Weights of a small GPT-style language model, trained from scratch on English Wikipedia.
Size: 15 layers, width 192, MLP 512 SwiGLU, vocabulary 2048, 6.32M parameters.
Architecture: RMSNorm before each block, rotary positions, no biases in attention or MLP, untied embeddings.
Training: 339M tokens, 10355 steps.
MLP neurons of a small language model. Each row is named by its layer, matrix (gate and up: input weights) and neuron, and shows model dimensions 80-143. Each number is 50 + 12 x the weight over its row's rms, rounded and kept within 0 to 99. A neuron's up and down rows have the sign that makes its largest values positive.
After each neuron's rows, "fires in" lists the words (lower case) most often at its 100 highest values on Wikipedia text that the model never trained on.

L8.gate188:60 56 46 60 43 56 67 41 58 48 41 46 51 33 57 45 57 58 43 73 54 67 66 80 64 57 50 61 47 68 72 72 29 31 59 62 42 42 37 60 49 33 38 41 49 62 50 18 48 36 36 51 56 35 50 54 60 65 54 38 60 49 71 41
L8.up188:54 55 60 36 32 55 68 54 75 56 64 48 59 40 52 19 38 47 50 45 67 46 71 52 52 57 46 60 79 76 46 38 53 65 56 48 38 37 56 50 66 29 44 49 58 59 57 26 62 54 37 52 44 42 56 59 48 53 68 49 43 42 68 45
fires in: "also", "just", "still", "not"

L12.gate153:50 68 61 61 69 40 50 52 52 70 43 59 47 77 58 61 46 73 38 44 48 40 43 57 57 41 49 59 26 54 50 56 43 52 37 40 40 46 54 32 33 37 17 66 50 65 44 57 59 57 51 24 55 41 38 45 44 48 72 47 54 52 52 47
L12.up153:49 53 53 64 23 18 69 52 48 46 56 31 45 42 53 36 53 43 19 35 50 50 56 47 37 44 38 54 46 52 60 60 61 47 19 52 54 39 33 70 38 47 42 62 37 33 33 63 59 61 56 29 43 42 58 72 63 37 42 63 32 48 51 58
fires in: "and", "him", "get", "but"

L12.gate258:71 60 52 56 75 58 64 44 58 55 54 43 42 34 64 45 61 49 55 42 54 43 45 48 59 49 44 33 63 62 62 47 35 48 75 32 41 62 50 78 49 31 32 39 74 55 57 62 56 53 56 49 62 53 58 45 44 51 33 62 42 47 56 41
L12.up258:26 30 56 52 48 58 54 66 35 53 58 55 51 43 48 53 41 53 47 51 31 44 34 63 47 17 44 63 34 53 51 49 33 51 44 47 36 44 57 68 57 36 50 64 54 49 43 55 56 44 59 50 52 41 57 42 24 32 41 52 66 34 54 78
fires in: "to", "could", "did", "would", "should", "does"

L6.gate98:57 19 49 54 41 73 60 34 53 41 58 47 69 33 65 40 45 25 52 40 51 55 53 40 48 54 58 54 53 57 40 41 66 27 34 48 38 30 36 42 61 41 48 52 35 68 52 42 25 38 52 56 50 49 41 47 57 40 60 45 54 54 46 33
L6.up98:45 63 44 47 47 48 61 65 56 30 55 30 26 56 73 56 36 51 52 52 24 52 40 25 49 42 43 50 55 46 65 31 41 51 51 37 56 41 48 34 49 57 62 63 70 57 48 28 22 57 53 56 61 35 77 52 35 30 48 66 49 62 10 52
fires in: "these", "opened", "founded", "of", "formed", "approved"

L10.gate140:55 41 44 36 47 36 62 68 46 35 59 57 64 57 72 33 58 47 45 62 23 54 45 49 45 41 37 33 47 48 20 48 61 32 58 48 43 42 47 69 30 45 43 30 37 38 62 49 44 40 52 44 50 54 73 50 44 51 43 33 56 46 49 72
L10.up140:63 57 54 67 50 57 71 70 50 49 58 60 52 32 47 46 57 56 45 43 51 34 45 47 40 50 57 52 64 51 55 63 37 51 58 51 52 67 58 59 42 25 60 49 47 52 44 53 51 41 22 42 36 52 65 31 58 59 73 54 23 61 53 69
fires in: "to", "garrachón"

L7.gate49:44 56 43 35 43 48 69 50 38 31 48 53 54 72 48 40 54 50 36 39 54 38 26 48 65 44 53 40 42 49 48 61 37 35 39 57 42 44 34 60 40 46 50 47 52 39 48 57 39 67 56 50 36 46 49 66 66 51 53 55 28 35 37 43
L7.up49:54 44 35 40 39 58 42 55 59 54 61 55 55 39 30 63 38 71 53 54 65 54 64 72 47 72 63 22 46 61 58 55 54 49 52 43 45 36 49 37 51 50 54 36 49 38 86 39 46 42 31 45 44 42 44 43 52 74 35 46 60 14 67 31
fires in: "first", "most", "all", "largest", "mostly"

L3.gate228:59 58 41 62 44 56 47 59 66 31 62 57 64 57 51 39 52 48 31 50 57 43 62 55 65 82 45 49 70 50 50 34 50 54 49 46 72 54 35 48 50 39 45 79 44 41 32 67 44 43 44 53 53 54 29 47 35 67 58 56 42 49 63 51
L3.up228:55 41 43 57 54 34 63 51 49 53 42 31 64 36 33 52 56 61 68 37 74 24 71 54 58 37 54 65 61 47 48 54 58 44 67 61 45 37 58 62 30 40 47 48 63 53 49 49 67 42 68 51 42 44 22 56 55 37 59 42 51 26 41 49
fires in: "on", "like", "included", "include", "includes", "likely"

L12.gate343:49 60 59 65 35 53 48 46 64 52 35 61 44 56 45 57 41 74 48 40 50 49 58 29 43 39 48 52 38 43 57 44 48 59 68 58 38 33 44 14 21 44 28 64 50 48 34 68 34 37 38 47 28 51 45 36 37 26 61 51 63 57 59 57
L12.up343:42 28 55 31 35 68 64 59 33 50 32 51 45 64 35 59 64 59 58 51 32 51 48 40 51 62 45 41 59 35 27 38 50 45 26 36 55 49 68 50 47 41 50 44 73 55 58 45 53 48 46 46 46 40 39 41 38 47 56 35 56 54 52 81
fires in: "they", "has", "was", "had", "died"

L7.gate207:55 66 50 65 41 59 46 68 57 61 51 69 59 64 34 39 55 54 49 32 53 47 63 47 79 65 50 47 55 42 84 61 41 45 56 64 54 62 21 69 60 51 55 55 46 57 34 50 38 53 77 67 56 41 40 55 28 62 79 65 59 68 52 33
L7.up207:42 63 66 65 22 61 56 47 64 68 50 55 68 47 63 49 58 55 30 72 23 30 48 68 61 55 45 45 40 43 66 68 49 57 31 45 34 55 23 35 59 45 44 53 49 61 20 56 49 29 21 56 48 55 39 42 65 54 60 52 38 71 38 39
fires in: "which", "that", "ugandan", "segments"

L10.gate49:45 51 55 73 68 41 78 52 55 45 41 49 46 45 47 55 42 43 41 40 37 57 45 44 56 42 29 44 38 58 63 29 41 44 42 50 47 55 52 31 55 65 54 45 58 59 66 38 64 55 49 62 69 38 72 44 50 82 28 43 36 62 37 47
L10.up49:38 40 69 49 59 33 67 58 54 42 48 68 69 42 39 50 51 38 68 57 53 61 36 51 36 76 25 48 51 62 47 51 42 57 46 59 53 23 53 60 39 56 29 47 46 57 56 60 64 38 51 60 45 49 59 31 23 53 56 56 48 45 49 58
fires in: "a"

L9.gate42:66 36 52 67 50 42 59 60 48 38 51 39 62 44 43 54 56 38 57 64 57 40 55 62 82 51 64 75 35 50 69 50 28 27 61 48 43 62 32 63 41 42 60 58 39 44 39 31 38 60 76 63 70 30 80 55 34 47 57 36 15 47 50 43
L9.up42:47 45 56 55 39 53 26 46 59 65 14 44 70 26 39 52 64 48 60 42 58 49 58 39 59 49 47 20 57 59 34 41 47 54 62 53 59 72 17 50 52 46 51 51 55 67 71 46 57 54 46 47 71 28 51 42 61 65 55 29 37 49 43 64
fires in: "some", "none", "any", "these", "every", "several"

L8.gate46:43 39 51 52 60 56 62 46 51 42 73 62 52 42 22 24 54 50 47 39 60 65 26 69 41 56 65 72 41 72 46 53 55 62 33 43 56 34 57 37 55 49 51 71 56 43 41 61 66 30 38 64 46 33 65 48 60 23 59 45 46 61 59 50
L8.up46:43 70 31 54 59 47 47 50 18 59 57 55 45 58 42 42 64 32 37 70 31 71 55 39 41 68 40 52 49 60 70 56 36 47 47 44 50 44 47 52 46 49 62 35 58 49 36 41 58 48 46 75 46 54 75 69 49 59 78 45 63 53 34 84
fires in: "of", "health", "for", "protect"

L8.gate359:64 52 49 49 42 41 40 56 39 41 49 47 56 52 58 45 53 58 50 63 25 59 27 73 52 23 45 67 42 38 48 55 52 29 51 53 49 64 44 41 53 46 72 48 43 45 46 52 46 63 69 61 40 33 28 52 31 39 48 54 66 16 61 61
L8.up359:77 51 59 58 49 64 47 35 58 70 57 15 58 33 56 53 57 52 43 40 60 56 39 31 40 56 62 71 47 66 47 47 65 39 34 47 37 51 59 50 27 36 55 57 49 36 44 65 52 60 43 51 67 40 38 33 36 49 44 57 48 35 58 52
fires in: "it", "there", "personal"

L9.gate50:59 65 48 62 60 34 60 49 60 41 28 37 48 60 41 56 65 74 17 47 40 68 48 52 46 39 71 57 42 66 61 51 60 59 48 54 23 51 50 63 72 46 51 56 45 68 60 57 65 53 72 59 41 42 45 57 43 49 75 51 66 38 51 73
L9.up50:36 28 54 51 48 64 47 48 49 55 27 71 68 37 47 40 70 57 58 55 30 40 74 38 58 53 66 49 36 57 57 67 31 44 59 69 55 84 53 20 42 63 57 64 61 46 63 52 43 75 39 59 65 62 42 51 40 44 49 86 50 41 43 46
fires in: "on", "old", "josé", "despite", "one"

L10.gate145:59 55 37 69 62 22 63 34 74 49 55 60 31 43 34 57 36 52 49 54 57 49 61 60 65 48 37 48 40 73 46 56 55 69 35 41 44 51 44 56 60 49 61 27 47 51 52 53 45 65 47 58 71 40 42 39 51 42 43 71 54 53 53 62
L10.up145:69 62 56 37 42 64 47 55 28 14 66 30 38 42 55 50 26 78 68 42 72 49 58 54 62 52 44 44 49 43 56 62 66 48 38 45 43 33 57 47 44 56 73 50 42 50 39 34 48 62 29 46 44 40 54 38 43 59 51 55 48 70 46 53
fires in: "he"

L10.gate200:52 71 73 21 73 54 49 31 35 49 53 69 49 67 38 49 55 60 35 55 54 40 47 58 24 52 42 50 40 48 58 49 36 32 42 32 59 54 57 61 62 58 41 74 54 67 33 55 54 36 53 57 45 54 48 55 51 55 67 48 45 43 67 44
L10.up200:44 54 48 51 48 42 44 58 69 44 51 46 40 44 59 54 53 53 55 63 57 40 41 53 31 62 57 60 42 78 58 38 35 33 43 66 55 56 39 57 38 37 60 72 43 43 51 70 66 48 60 60 41 64 58 50 79 68 70 47 59 63 26 66
fires in: "of", "on", "about", "from", "been", "art"

L10.gate3:63 68 43 41 47 64 56 43 63 64 61 57 28 66 52 44 54 62 48 30 79 52 36 53 57 54 58 45 37 36 55 54 57 56 56 58 61 44 54 48 44 42 57 59 54 61 49 42 64 64 49 72 74 70 35 77 67 47 37 71 62 60 54 45
L10.up3:51 51 40 41 50 62 37 52 64 48 51 71 28 35 44 56 63 58 41 66 35 47 45 53 43 44 54 63 58 53 44 44 39 53 58 50 35 56 46 49 77 56 56 52 51 59 45 69 63 36 34 58 53 61 62 30 56 43 38 29 65 58 61 69
fires in: "of", "to"

L4.gate317:69 34 59 35 50 54 49 38 37 27 57 45 66 46 65 34 54 35 49 53 59 49 32 57 47 70 73 50 34 56 65 48 29 46 55 39 22 56 56 13 62 42 61 61 60 43 38 51 47 22 62 19 45 54 72 52 34 47 71 45 49 70 55 37
L4.up317:69 49 52 71 30 39 50 59 53 88 40 61 43 52 51 42 52 53 46 33 47 48 37 53 41 50 35 29 53 40 45 48 45 44 44 41 50 37 59 45 41 60 60 50 52 38 42 41 49 42 46 38 34 47 47 61 32 44 67 36 60 29 43 39
fires in: "racing", "railroad", "railway", "medal", "rail", "opened"

L4.gate239:33 39 26 61 47 37 46 34 36 54 48 68 72 54 55 39 41 34 43 69 59 61 41 78 39 56 56 40 49 60 44 60 48 61 60 55 57 63 64 64 39 57 56 38 44 44 36 33 68 39 53 46 57 54 42 51 68 40 58 43 46 50 57 62
L4.up239:54 58 37 54 53 51 39 53 33 48 53 41 56 70 44 64 49 44 58 34 30 52 44 82 66 39 73 36 36 70 42 44 54 57 51 63 46 53 54 55 44 33 31 23 35 37 44 43 78 40 63 29 42 32 44 49 55 61 60 41 48 36 66 48
fires in: "by", "when", "on", "for"

L4.gate419:43 44 38 45 46 42 43 32 53 75 31 51 78 48 56 47 36 53 58 35 56 35 61 52 58 56 26 41 46 29 53 40 37 43 59 52 55 26 39 51 47 26 73 47 54 32 65 27 60 52 53 62 69 09 46 38 61 42 58 64 43 55 51 42
L4.up419:61 57 46 53 61 57 44 40 51 46 56 51 25 63 40 79 47 54 47 37 45 52 39 51 38 61 70 46 50 48 45 30 36 46 42 50 32 49 24 71 56 46 34 65 51 58 41 42 38 51 24 73 53 34 67 33 49 61 56 52 71 34 49 52
fires in: "and", "with", "but"

L8.gate21:47 38 53 50 52 50 47 33 72 65 42 46 50 54 25 47 44 68 37 48 65 48 51 54 39 53 24 35 53 91 40 37 39 50 47 70 45 46 76 62 37 40 62 47 66 50 47 47 40 62 28 46 62 60 66 54 29 53 75 43 46 56 70 44
L8.up21:44 54 59 54 37 57 44 72 60 53 37 59 55 55 43 61 60 65 58 54 69 38 53 53 44 57 55 28 63 71 46 44 52 43 47 69 46 42 52 51 44 54 30 55 40 51 57 53 54 69 52 28 61 41 53 50 45 61 62 41 43 35 62 46
fires in: "was", "were", "justice", "later"

L12.gate448:26 53 62 57 51 55 74 59 50 47 52 55 50 39 58 35 58 42 37 47 44 60 51 54 65 54 41 45 43 37 46 49 42 52 54 54 69 37 49 19 49 57 65 41 71 46 51 47 43 60 29 39 35 49 65 70 45 41 64 57 46 69 29 33
L12.up448:34 48 46 54 44 51 52 52 49 66 50 54 34 31 39 22 53 61 55 36 35 63 60 44 52 73 28 49 68 50 48 61 50 49 49 25 26 63 38 59 38 57 54 48 45 62 64 45 53 62 38 76 58 28 40 52 47 48 31 53 29 28 55 40
fires in: "an", "any"

L7.gate44:96 40 47 62 31 49 48 38 44 70 55 42 93 40 45 43 59 36 42 37 61 55 39 48 40 50 40 33 54 52 46 47 55 44 40 54 59 52 71 45 56 58 40 69 26 66 43 56 69 60 54 62 36 39 41 37 56 48 35 48 62 83 61 40
L7.up44:69 60 50 48 43 40 56 29 65 67 66 53 27 53 41 40 47 43 81 36 49 60 49 49 64 42 58 57 40 39 50 49 50 56 38 65 45 24 51 46 57 61 47 30 52 53 30 48 38 46 61 48 36 65 24 70 47 41 36 58 56 36 46 48
fires in: "season", "money", "round", "parliament", "situation"

L7.gate275:33 62 62 20 60 54 63 35 52 56 42 27 57 38 59 50 64 60 50 52 66 48 55 49 52 29 60 45 40 46 54 56 25 49 59 38 68 47 61 55 44 58 49 44 50 43 71 47 46 67 38 57 55 34 47 58 56 45 41 47 44 42 66 33
L7.up275:56 50 63 57 38 46 56 61 50 54 53 52 37 60 46 41 38 53 47 48 41 42 35 62 51 49 46 54 51 36 32 83 50 43 63 54 44 46 61 54 61 60 42 46 64 49 61 42 70 41 55 61 55 62 42 68 42 49 33 53 46 40 44 66
fires in: "of", "along", "about", "across"

L6.gate401:62 35 62 32 75 59 51 67 59 48 73 54 63 58 52 41 47 49 30 58 66 64 48 14 61 46 42 44 33 52 46 45 48 76 69 47 27 63 47 27 65 49 48 48 68 78 48 47 63 52 45 61 57 56 47 50 43 49 59 49 40 78 52 47
L6.up401:46 47 56 54 68 50 71 49 64 60 58 53 37 34 61 65 44 58 65 65 73 49 37 52 48 66 18 30 31 35 40 46 58 49 36 46 42 52 50 49 57 35 55 59 56 45 57 56 76 62 69 41 46 55 33 68 54 68 63 61 56 86 43 46
fires in: "television", "railroad", "non", "chicago", "mathbf", "railway"

L12.gate44:52 41 34 45 39 63 54 59 55 45 57 41 43 60 60 65 67 62 49 32 42 47 57 46 34 56 23 67 40 38 48 28 38 39 32 46 55 41 44 56 81 40 49 42 65 62 37 53 58 61 51 49 56 41 34 29 61 44 46 70 59 49 59 56
L12.up44:49 61 58 58 43 76 60 35 50 32 60 39 46 58 48 57 69 60 25 31 32 42 75 52 53 42 55 59 48 57 76 54 49 26 56 81 49 41 56 60 56 32 60 40 66 55 30 54 62 46 66 49 37 24 45 49 69 62 53 46 58 54 59 56
fires in: "to", "by", "and", "of"

L9.gate371:56 33 50 58 63 64 51 56 42 41 77 62 46 44 81 39 56 41 56 51 41 41 57 52 54 45 25 50 48 63 40 46 60 24 48 44 46 31 52 35 44 45 60 49 56 37 59 52 43 49 37 39 43 51 45 64 55 73 55 42 24 47 55 37
L9.up371:60 45 52 37 45 33 69 47 53 69 51 44 41 55 30 57 65 58 51 48 54 37 40 57 41 43 52 69 43 34 55 57 60 45 34 45 28 51 26 53 56 49 49 72 68 41 68 58 39 59 71 40 62 33 41 54 41 44 22 31 25 43 51 38
fires in: "and", "decided", "stated"

L4.gate34:41 54 51 58 37 42 45 43 45 58 62 44 47 55 26 41 42 32 65 58 62 61 53 64 37 48 23 63 65 55 45 57 48 38 50 54 47 23 21 67 41 52 43 37 66 37 55 58 67 55 48 46 56 38 56 45 53 46 30 58 57 69 49 56
L4.up34:31 50 51 30 28 46 55 68 41 48 47 48 52 30 41 28 43 60 55 37 65 41 43 44 62 61 51 59 46 61 53 53 44 39 40 71 46 38 53 52 45 41 41 70 60 65 52 32 50 59 39 26 59 54 44 44 52 62 36 71 29 68 46 49
fires in: "a", "an", "summer", "country", "elevation", "most"

L4.gate365:49 50 42 62 71 56 43 41 63 50 30 65 53 42 40 68 70 70 49 42 38 53 63 31 54 77 46 53 56 44 57 63 43 64 46 26 45 42 44 47 44 44 43 60 65 53 49 56 68 27 68 59 60 41 56 37 50 31 43 52 33 43 38 26
L4.up365:51 52 42 58 51 46 42 85 19 60 40 50 60 72 62 39 41 51 55 42 49 44 54 33 36 57 49 52 40 48 63 41 49 47 65 47 40 71 58 52 49 16 34 52 56 50 56 84 62 47 39 53 54 50 49 59 51 55 42 64 43 54 34 48
fires in: "of", "contemporary"

L9.gate268:51 50 51 43 48 44 63 46 51 60 51 61 50 55 63 50 42 58 35 45 51 62 37 49 52 33 54 27 51 38 60 51 60 49 34 43 40 62 63 48 34 35 67 66 36 49 35 72 45 54 51 48 80 33 58 35 35 55 57 57 52 51 49 41
L9.up268:46 45 59 73 65 45 53 51 46 49 37 52 54 46 67 48 56 27 18 55 31 49 52 68 84 53 44 35 43 45 51 41 59 36 50 63 42 55 43 25 50 45 55 44 20 42 39 52 36 49 49 48 43 65 27 57 53 37 63 44 27 51 48 72
fires in: "that", "because", "health"

L12.gate458:74 52 46 52 51 31 57 41 47 38 51 66 56 61 39 70 41 56 75 46 63 51 33 78 36 57 34 58 47 54 54 67 61 42 43 42 43 36 50 56 47 51 31 63 49 38 46 30 57 45 41 32 65 48 68 40 44 50 55 32 66 56 36 30
L12.up458:43 55 63 38 44 68 51 35 81 56 56 39 33 39 34 76 67 42 32 46 45 47 51 46 31 57 69 38 31 71 40 62 55 62 49 48 51 59 44 38 30 58 42 52 60 32 69 53 41 57 44 49 37 54 32 71 45 44 34 47 59 43 14 52
fires in: "and", "or"

L10.gate29:67 32 51 22 40 62 64 35 64 48 62 51 59 62 79 49 32 58 49 39 60 46 39 48 26 41 44 54 49 58 52 61 57 60 53 67 59 36 49 33 63 45 36 42 43 33 40 42 69 61 59 69 64 40 49 58 53 35 43 42 76 55 45 54
L10.up29:42 39 51 72 27 54 72 61 49 54 52 68 33 74 58 53 43 57 46 77 43 51 63 48 32 38 27 53 40 42 41 47 44 62 43 42 68 39 39 46 44 40 40 64 63 52 43 71 78 51 42 41 61 57 61 40 60 39 46 30 56 63 44 71
fires in: "and", "of"

L8.gate131:55 60 56 48 60 58 68 56 60 58 42 09 15 66 47 47 47 45 47 37 60 49 60 45 53 37 57 54 46 60 56 70 36 60 48 55 57 37 34 47 48 34 67 68 60 45 30 54 56 59 54 50 62 35 34 54 34 30 47 83 48 62 56 39
L8.up131:47 50 66 50 56 46 49 35 73 58 38 59 57 50 52 52 67 53 41 49 61 44 47 58 35 62 55 48 53 54 56 48 55 65 49 42 66 50 60 21 66 39 34 35 62 65 58 56 51 52 54 53 57 50 49 45 38 42 41 33 62 67 61 39
fires in: "1", "2", "7", "3", "5", "season"

L9.gate66:63 42 72 64 56 61 68 66 43 33 27 52 40 53 52 57 68 53 42 40 51 43 77 58 59 61 60 66 55 64 52 34 41 38 45 67 38 47 29 58 62 49 36 60 45 33 48 55 44 46 40 48 58 40 35 66 39 53 52 64 56 55 67 35
L9.up66:62 45 65 69 47 68 64 47 39 39 49 42 36 43 41 28 56 68 27 62 54 27 41 40 51 54 48 43 59 74 44 48 45 40 45 61 56 43 52 63 39 58 58 80 60 35 46 32 55 57 42 76 40 65 62 46 55 48 53 53 47 36 45 49
fires in: "most", "some", "more", "less", "mostly", "several"

L3.gate422:38 71 56 46 39 51 57 65 44 64 43 42 48 70 49 38 68 39 47 65 47 60 43 50 48 46 49 46 52 60 36 54 37 64 48 57 47 59 68 48 40 57 59 42 39 71 39 39 49 73 44 61 64 58 45 87 49 36 46 66 45 51 50 33
L3.up422:38 40 49 53 30 50 23 43 52 65 58 37 53 73 66 82 41 54 42 46 62 31 61 53 53 52 62 40 66 42 35 58 63 29 44 34 39 36 48 46 69 26 62 55 58 34 67 39 66 55 48 52 68 48 57 47 34 50 56 22 45 42 68 23
fires in: "of", "season"

L3.gate472:46 43 56 44 50 53 63 56 55 61 27 50 55 61 39 45 56 46 44 45 54 23 74 45 38 30 50 51 59 28 49 64 59 40 61 66 24 43 38 44 34 35 33 50 50 65 27 46 54 55 42 22 30 49 38 45 80 66 46 59 31 46 25 50
L3.up472:71 41 39 30 46 60 52 49 49 57 40 41 40 40 60 49 52 57 39 54 68 46 72 40 36 30 46 68 32 58 39 36 58 42 56 53 41 76 45 68 59 18 48 54 28 56 45 56 68 56 30 49 47 66 50 57 48 48 57 67 55 47 30 65
fires in: "had", "have", "has"

L12.gate15:70 32 59 51 49 58 38 51 54 42 59 46 34 51 56 38 20 56 24 52 40 59 41 63 32 43 54 54 52 69 46 62 66 45 44 41 56 68 36 56 48 43 35 40 48 62 57 51 39 77 49 62 48 57 80 41 74 35 64 61 75 45 59 59
L12.up15:75 55 35 50 60 42 64 38 47 59 56 52 43 39 66 47 49 57 43 48 43 55 43 30 53 53 44 29 56 42 68 38 58 64 47 52 30 55 31 54 52 15 50 55 56 61 56 81 39 50 50 49 39 34 43 45 47 42 72 43 56 36 59 74
fires in: "to", "and"

L3.gate256:48 50 77 50 45 50 53 56 41 34 68 57 42 56 59 64 75 40 48 46 51 52 49 52 52 63 43 53 52 44 67 47 50 73 48 56 73 48 70 50 62 33 40 53 48 42 40 46 46 41 36 43 60 67 38 63 63 56 63 67 52 38 44 56
L3.up256:51 47 43 59 41 63 27 54 36 50 43 56 74 44 43 37 73 59 72 44 77 63 55 53 29 68 49 45 57 44 38 39 56 43 32 36 60 43 08 73 41 30 37 52 42 60 46 41 62 52 30 69 51 74 46 42 41 64 45 60 73 45 55 33
fires in: "a", "an", "role"

L9.gate70:47 35 42 32 45 47 39 63 70 61 57 49 72 49 47 39 41 76 44 47 51 57 40 48 57 72 28 81 53 50 54 46 36 64 52 43 36 50 59 69 63 56 37 50 50 65 47 42 49 54 36 55 50 73 64 27 42 44 34 68 47 78 37 47
L9.up70:59 19 44 39 45 48 54 42 49 49 39 35 57 39 54 35 42 53 44 41 46 53 44 46 59 23 35 61 34 39 47 25 74 53 79 37 42 56 46 52 52 34 53 61 36 55 68 47 46 56 45 57 67 66 68 58 49 45 50 44 54 60 49 76
fires in: "had", "could", "should", "is", "can"

L9.gate41:48 78 30 51 72 64 29 35 39 53 59 31 75 47 63 45 44 67 51 57 58 78 52 46 61 62 41 48 34 55 59 37 44 48 66 24 58 71 49 48 40 37 50 44 42 47 45 31 51 57 56 58 61 37 49 49 53 51 63 78 32 44 60 59
L9.up41:46 35 60 52 37 71 36 49 53 53 49 49 58 37 47 36 51 63 32 58 52 52 38 66 53 63 55 52 35 39 39 38 56 37 57 61 47 58 47 49 51 58 56 50 71 53 38 64 56 66 46 75 35 22 40 42 48 73 75 49 44 55 45 65
fires in: "on", "at", "during", "one", "following"